config.toml
n_head = 4
d_mlp = 1152
vocab_size = 2048
norm_eps = 1e-05
bias = "none"
init_std_qkv = 0.0293
init_std_up = 0.0293
init_std_down = 0.0
optimizer = "muon_variant"
final_lr_fraction = 0.0
dataset = "wikipedia_en"
MLP neurons of a small language model. Each row is named by its layer, matrix (up: input weights) and neuron, and shows model dimensions 144-271. Each number is 500 + 25 x the weight over its row's rms, rounded and kept within 0 to 999. Numbers have three digits each.
Before each neuron's rows, "fires after" lists the tokens most often just before its 100 highest values on Wikipedia text that the model never trained on. A number after a token or word is its count.

fires after: " " 39, " |" 22, ":" 4, "L" 4
L2.up145:494489525511504484484543469504522478504440550520497513497479483495470510490490511485477474519501522503493466500481500493507520476527541496499517526480520453473552491513519470464507514528492523494490475502498507492540482497490517550483499486552480562488511521449498516475524525466507480526432453539516494515571462536472514496498462514474506509535451461486501498514478498485487526505538

fires after: "te" 30, "p" 10, " p" 7, "b" 7, "en" 5, " de" 4
L6.up1045:495473491507525481510544487485514535495526488549495500509523499494521467497555503531479560507450499505541504492501479492484542466487524552498443557475485506518494512481510483523494500498540513486507462486437497504494515486512509514530503534497513502475536480469506482506548473526520560503523477505519457475525523533514492459445520497504534488489439511496489465558515482517511523487499

fires after: "s" 33, " st" 11, "S" 5, "." 5, " so" 5, "sa" 4
L6.up541:512479479499513532513498501536503543483488444503514484464513532449500524507516559508453487532506480501525475505512515504463504512504535487522502531460462487496482496502512483494477484465462465532496546506513465545508494456497546505530514481501491521514487486514538481528526490475521499489517510561558511499463461530468540511550510517514501474524523504545509481531473514540490514492493

fires after: " De" 17, "\n" 16, "we" 9, "ci" 6, "ni" 5
L5.up305:505530466517537492503494473514527484513558498545491495572507534525481494513492509524493519467530487494492512500513482542543478496505536499493459475472517557509525476497540531497460533501456464489458475495503462549506489511488473485487523508453485509483504487500460467491481504517490478501555490540455497486480520528526527494495475500496513510494495520514523452509499577502522471483470

fires after: " " 33, " T" 16, "d" 9, " some" 5, " 6" 4, " 8" 4
L4.up560:466479504515519493511509469488516501477487514486506495515506484510476484517497515479491458534479499494500463544518498501476543502508505511542547506488492475533503537495495527469495443483533457510525494474445501504503502528455485499456462443528445484468510494516485492531498502454492475478501479517495511488499515529498513525500459516501482530488499493453448439506517518468530499486546

fires after: " T" 17, "p" 12, "st" 8, " P" 6, " an" 6, " An" 5
L2.up748:485506466522478510503470536478483501459479520491482471529508478556484507480506508499545500497535498502492516482491500535489554509502542501537531529488532524531521471496490502495517546505548494516528532534524500468448524504481528462476478485468495530499515477517519500531537488518531476490527496491489504498462492509461528504472531491531511517528492524504506500518466519462541477525490

fires after: " G" 21, "," 12, " in" 8, " O" 8, " the" 7, " Ho" 6
L2.up352:532529546481479496523546523476540479484505491477481510482530541495497497497467504536465498494523489502486451476499503500461502491475477469515478483493517451508471507491502504461484529509480467464431487510489544495485489495522512509529491507473500535515536514434521530518486512517541486512489559491480492525498522493527516491459487520463500503469479473487525487513510477506462485523497

fires after: " " 22, "ta" 19, "s" 9, "ra" 8, "ed" 6, " of" 4
L5.up1139:487488504456541497500502522483509496493485519489544486510517500506495504514543495497498488498458439453486500486512541471490517508512500530491510510497468523529514521469496490461479504513529511539482488517484531523499464505517505476519505540508472484557482480502529465514513516464516472465496550497510499500515500488466529514526479521479516437470486482518480495522525523513495512489491

fires after: "s" 41, " sp" 13, "S" 8, "es" 6, " Sp" 4, "al" 4
L5.up131:504526515492534508488516502504510484525517507541521518521521519501474510468469537511473500464497497518524502476501490522468463474485474481526490514538488474475509488503516503488481441540509500494448467493467507464515452506529572508499482513503520536520478521563534560489532510456492521457479515521486512548523424483501485489458527536500488503488466495503491508537497506541486513476508

fires after: " " 28, " re" 25, "ed" 5, "-" 5, "k" 4, "s" 4
L8.up652:504529515540540508521474510456512512452506499510525542506483564546470490459511451534486519484506546497497495542496505512519546495483506480493564545514511483482501477516547468518500509514485507486510545553533525550536504492525478482499495482512549485484499507531479560516517498504490460446470505532485519560476545512492502465515528520527497508484531526500515452527486495475525483556537

fires after: "\n" 99
L6.up558:535501497504526477458509508529497509511467511498523497514492511472480483485478527497487556519482486500481523500515479474485462519534482505508485521509495543517421478537455523501487482518484500505487517504530484530480510542497470456533482502506509516486501546509491450504487454498509535483506446540500506491499509526524523509493489466534483513514493471484512481541520494537484481502508

fires after: "\n" 49, "ly" 9, "b" 7, "ion" 4
L6.up303:539486471559557508520496445526501444544482495520508495526515515486533454454485513523492544458499515495506516499474526510546545479494471501490484505523523535562474471483462522503529512492495522514471504515506529487460506496512533489533476491535499488517480500509478527526497444502498506485477454473476498468473539529512460499460556506508501504520524510521464513526491503453491464531504

fires after: "\n" 100
L5.up508:523527490504532520488516479496557522531507496523478490505522504500514462520483526489521530504497488506522521468536522473512483524512480483508486477531497547543456482511479497487495504534503501522461511481541484516478485509565509443487491500486515527518480514520470499550483455478514472492520444514478475445494503512505489507524492521490472511506531484461470480471522524514485500497513

fires after: " the" 22, "th" 20, "o" 6, " re" 5, "s" 5
L5.up553:505508481510542488525452491499486485506507504498494441493522528467484455510484488471501531527555482535537525495490513492505531525497511483501468523425505484482477515491480485514540444513487492495484485521496498495479474515486491536497516506515538504498491481492518501518448523541511494516539497487476558453486527523492500541466484534535446502537494548498485487535471554543521456485515

fires after: " " 37, " c" 12, "c" 9, "ir" 6, " C" 6, "ro" 5
L6.up815:492526526475511488457475504536508472456523520491493516507470511494485500471481505501520522510482487519523518498480500549494523509476500504519485500479512527502469508503491516480468512474531440498479499503478489496495477492488520476519477502486499502498507502483500491564507542473541488488534486480466500533507534510500465493502479529506501519519473503487496470456515475486504503579537

fires after: " " 20, "-" 14, " |" 10, " re" 8, "'" 8, "gu" 5
L9.up928:495523551506488499509514494467488496503462473466521528494537491508530477454512499524488483454500500494510482481481485500496547496501492522468520508504527510478499497482487483506524485514513509519469463481500505459526494494527513501481476471543500500510494501551552510509514491483531450507496480543531489483493510518510466463505501548507469497529496488523508512479457470457448493532527

fires after: "ju" 13, " Bu" 11, "bu" 8, "qua" 8, "ec" 7, "mi" 5
L5.up739:497530437517489508508525508485487533556520493479504496474523484479470514492521481517515510523513515535530523512485544509494476503446560466507522494509464516469438495497473512517534488508455513517521494537465499478507490477495459482534454524476512512520477464530445518495522517483513467480500469511512460470499479563472514498515470484505505486520536486504490511495492471547507457550528

fires after: "s" 26, " St" 13, " S" 11, " st" 11, "w" 10, "hi" 6
L5.up514:526509503484499542465499467490483507493500487490452500449519505508523520502509507479487539541516484528529491494467464483509517501433480485457501507467514488451500494479504554493509467513477495548545543516504514509491534486510569468493525485464518506508504505533523511503505471431543521481514487486513521513476513517467512525485509461505494485498519498492519493474506461514503501469496

fires after: " Ma" 21, " " 13, " T" 12, " United" 11, "da" 6, "M" 5
L5.up196:497450538480501456507504488438556519465538517494511479487488505507496525473498569536486473478483511475449465487504496506480526476484531537514503497499500478516504550510496470461493488527487524480496475501440487530530537465483527527571558477527494515495540489493467553499485509483507493501454487467489548490478491514467510479460452524477507505435491484521489472454497500502531479493480

fires after: " Li" 12, " V" 9, " Vi" 9, " Ra" 8, " G" 7, " Gu" 6
L2.up789:529507501493457469471500527521493487538479501520524491505487509469457488486484478512496468459517489520508491476558495475516511517506539504457482477514446519536491503495507479505460500492478485518498487501499484543491516506513512480487449488498524503497452482544483507490490497545478499501476507518522525520504515457484528530460519537504514514511514489497522490524508490469457456497462

fires after: "s" 32, "act" 8, " sign" 8, "ch" 4, "ach" 4
L4.up269:497513485508494538485482459519510512475552472488503524537513515499510484485511484521494483494503492509484484507543496487502537511501515511512528514498515495504495474492506466499488495505525469490508509506514482494454471534469473494471469467457525498494493512506484516535521489516505500488481533498436558489494512464488494466528491515489502508533509495508492565484511526503503502530512

fires after: "s" 21, "id" 12, " Ma" 8, "au" 7, "ed" 4, "act" 4
L6.up191:521503476463515493505453497492492486515510556518514544560510521502502508502587501508477525506489499542451518508490492516516518503555489517484521541477499488454513520458531477492457502508522516480538500505526519525475486541486485487530495490492516470510491507552498506512507512503508486489511503512511546489449518459436528504505512506477506556508511534562485512458538478445454482531466

fires after: "\n" 49, " |" 38, " 2023" 4, "ia" 4
L8.up435:533483451503505462453513509516533495492497474507509465530512527484529513532507491450525567503496517513503519510535551531526482502482488502517491505509475513526472469518542459485482488508486505503511504487492516517496526538474546520529501511515517517503532504474484533519489515556509476477534485533483539508439475538488552508500506506476527558495476520500512488493502498492460552471532

fires after: " (" 39, "\n" 25, " \"" 22, " " 5
L2.up39:483509499565543511492471510514483539494530542492502515536480494517500494518511527487487531471539482475453483495480461504515519472465539484509523514469530520465533504480486486510514510523533452443512539534443467464492502490485491535527503511475556509529496541550508529495501491477491501517495503496565555483506487482485449522472487508493470508496487449491495523467518531510512529484510

fires after: " " 20, "d" 11, "da" 10, " Da" 9, "ach" 6, "ack" 6
L4.up134:465462474502534470534553517486527551508527511500498519487469505485504502486470488472523464490502465476455476493499476505505504478467523471516456524513506514513524483479449506485517501551485523479471484453527490532558504489531508506553539497525503505482512463497521500456486531475516485506537520509501471507485458496514457486506504513442520492480505444494492484503475491471499469451512

fires after: "\n" 48, ":" 9, "s" 4, " |" 4
L2.up401:539512477522477455509531507491506507515462477486503528488494485516497547503477500474497494515463497527519523571535528558498503476481516471505492487501481451487500489493519499493513485528546528488487472499486480536492512496483480485515522527533456458512512500436494567542480504491502483459510480530511516518481555483508486553471458514480521500503554445498465516494498456488501492486540

fires after: "C" 10, "A" 10, "." 10, " (" 9, " Du" 8, " \"" 7
L2.up78:487511461473531491505538505485470472507494532502523497531521501489457505529485514502514510500538492488462502472520494517539515501488481514506488521499521503524505471504456487542484513536487495482475544537502523467478512500542506532531506504540530488550506526489478531486531541499449490522490472490533483466449510498506478517530449487482496471462536500513496546488504541509491465544505

fires after: " S" 14, "gi" 13, "ri" 13, "A" 7, "s" 6, "ist" 5
L6.up1061:509503548510488477468538487513502493467453533511522534499452522512461471554537507451523465504481465483485469504511523530531563481475515510519514537497491505486515496479513454518475489464538505507485521510476486452526502563537534442492490475502494529537530497532548493499443471480511487483515487495435506516519513534517501563506514507491504510524533518456506546517532476505505513509456

fires after: "." 20, " S" 13, "S" 7, " Vi" 7, "th" 6, "c" 6
L4.up109:527517469486506458510509517498539545485509533525518481434514489479482501454485534494490466518519492507501524518513521465476500539495512484462504511496505508522467487475519513502509453489487526521519531442560496468464524518472498502510497517545499498519521541508539496533486531497531492504491491516526531504490455529526496494534494498467487505456514526517509564466499517519508483509470

fires after: " " 35, " of" 7, "ver" 5, "g" 5, " An" 4, " no" 4
L4.up953:481471513504473475522519543537511505537502539475495489502503537492498489501525489489504479536455448491520482479442514507524514500485512532496515466491470441546499488506503526491467474486539475476525506535474474469508502513534481533526476483454537449523502525511525496468528505463507495518492534497480517496505480495533509496522552505505504475474462478487478469530530492491524529493452

fires after: " S" 24, "S" 13, "s" 11, "er" 9, "lo" 8, " No" 4
L4.up710:532520510514529470495502515514514521535503511507492492552498540531459489474505487527471496538455466539495501490495523512482478484507560478500510467475507531472500501493525491481484458505553512537486529512456499446488479519544526514494510513503443498484498483504474498524486506501515544463481486510491504519531523521521502543496501523495486487499544489537496539559497486509507514552505

fires after: "'" 36, "s" 20, " S" 8, " " 5, "as" 4
L5.up619:527459515510485559489491527513511499484520480482521492477482532488502473460482513533494501474488509527517518503487505475506506474541521515479512523475514530483479458527496496488512504478517531498475509494511513497503496560506507447503476484504495438541498512527516490494501498498487508489508484524517513462536557542523465511496511499511513497521488471488515502509482512496544460520508

fires after: " 19" 31, " the" 26
L9.up600:460535540475482514494465501527532488453506444465498479483496510490465489519474536543471468507557501555471523469508519477506512483458499490513527519471506505494468505494504465533489474501489493511462488502491497526522515465467538533483463478487530497523547500515521500514436469528474506469509468505477506529485510475482533512478466510495498472482513499477523521547535504532499515494504

fires after: " C" 19, " P" 15, "c" 12, "p" 6, " Port" 5, " of" 4
L6.up698:481472473492499486510525476506510533512471483475506504541511475534492476493484492501539523491536498536549461476477479509453564476476503517485481548479514526530513517525513502575467488524551485460502498544519489503477513535491466451512474475505496497480557490500540462532466529494507475530483521456496508472491544470494501524495496504522509505533473504496500502481538486490481470541528

fires after: " Ra" 21, " B" 9, " V" 9, " bi" 7, " of" 7, " a" 4
L2.up723:509533492492491472553515535479469503523498481518529515514479493518518520486529437499523481454499476496501489470489529470537504499515464492496519491510465475519500513496467531513494484453475522490475526474451463494477488536510506495521496470486508477471467551526517491491492524504488532479462492515505458530534497509533452495490480525532528492517498490551499496490517518544499473535421

fires after: "\n" 29, "ci" 9, " 1" 6, "us" 4, "te" 4
L6.up457:531505519446549526486518477485500498513529492520465501510546501511507500450462498503529485428491567528513513469486507472477487505465517497498497485533496490548493455546421488465478464500511523522506503496541528521500466497568485473484504495445510501516508474486473495505518495503495516483477503500479544441486513520526507529505506491507485491544532478524423476507527482496497501518521

fires after: " " 23, " of" 11, "In" 7, "b" 6, " the" 6, "vo" 5
L4.up771:468498528498474482517504504484541490560505490481500469475509515474542525527491556465504452502511521445527463457514500507531512532527508485473469508468496464497500522503497546502454478515532538467508526505481496491510492458523510503514506455535474530499453530456496502502512486478496491530529464512478472470491486486512497519489469536469474507493487526461523467480501451556487480548526

fires after: "\n" 100
L6.up75:517527528504516499499528470511544494535504497527480497496527516495502479483488528498526566504467488526521512484536517497494484509516489490507465484507502534549453480484476492486511499512507501503466506499554504526487472517555513455467472531493486496535525523505496470533475467486519491500529444516475491477459494513514486508522474505540483512524517470467471473492524504518464477499503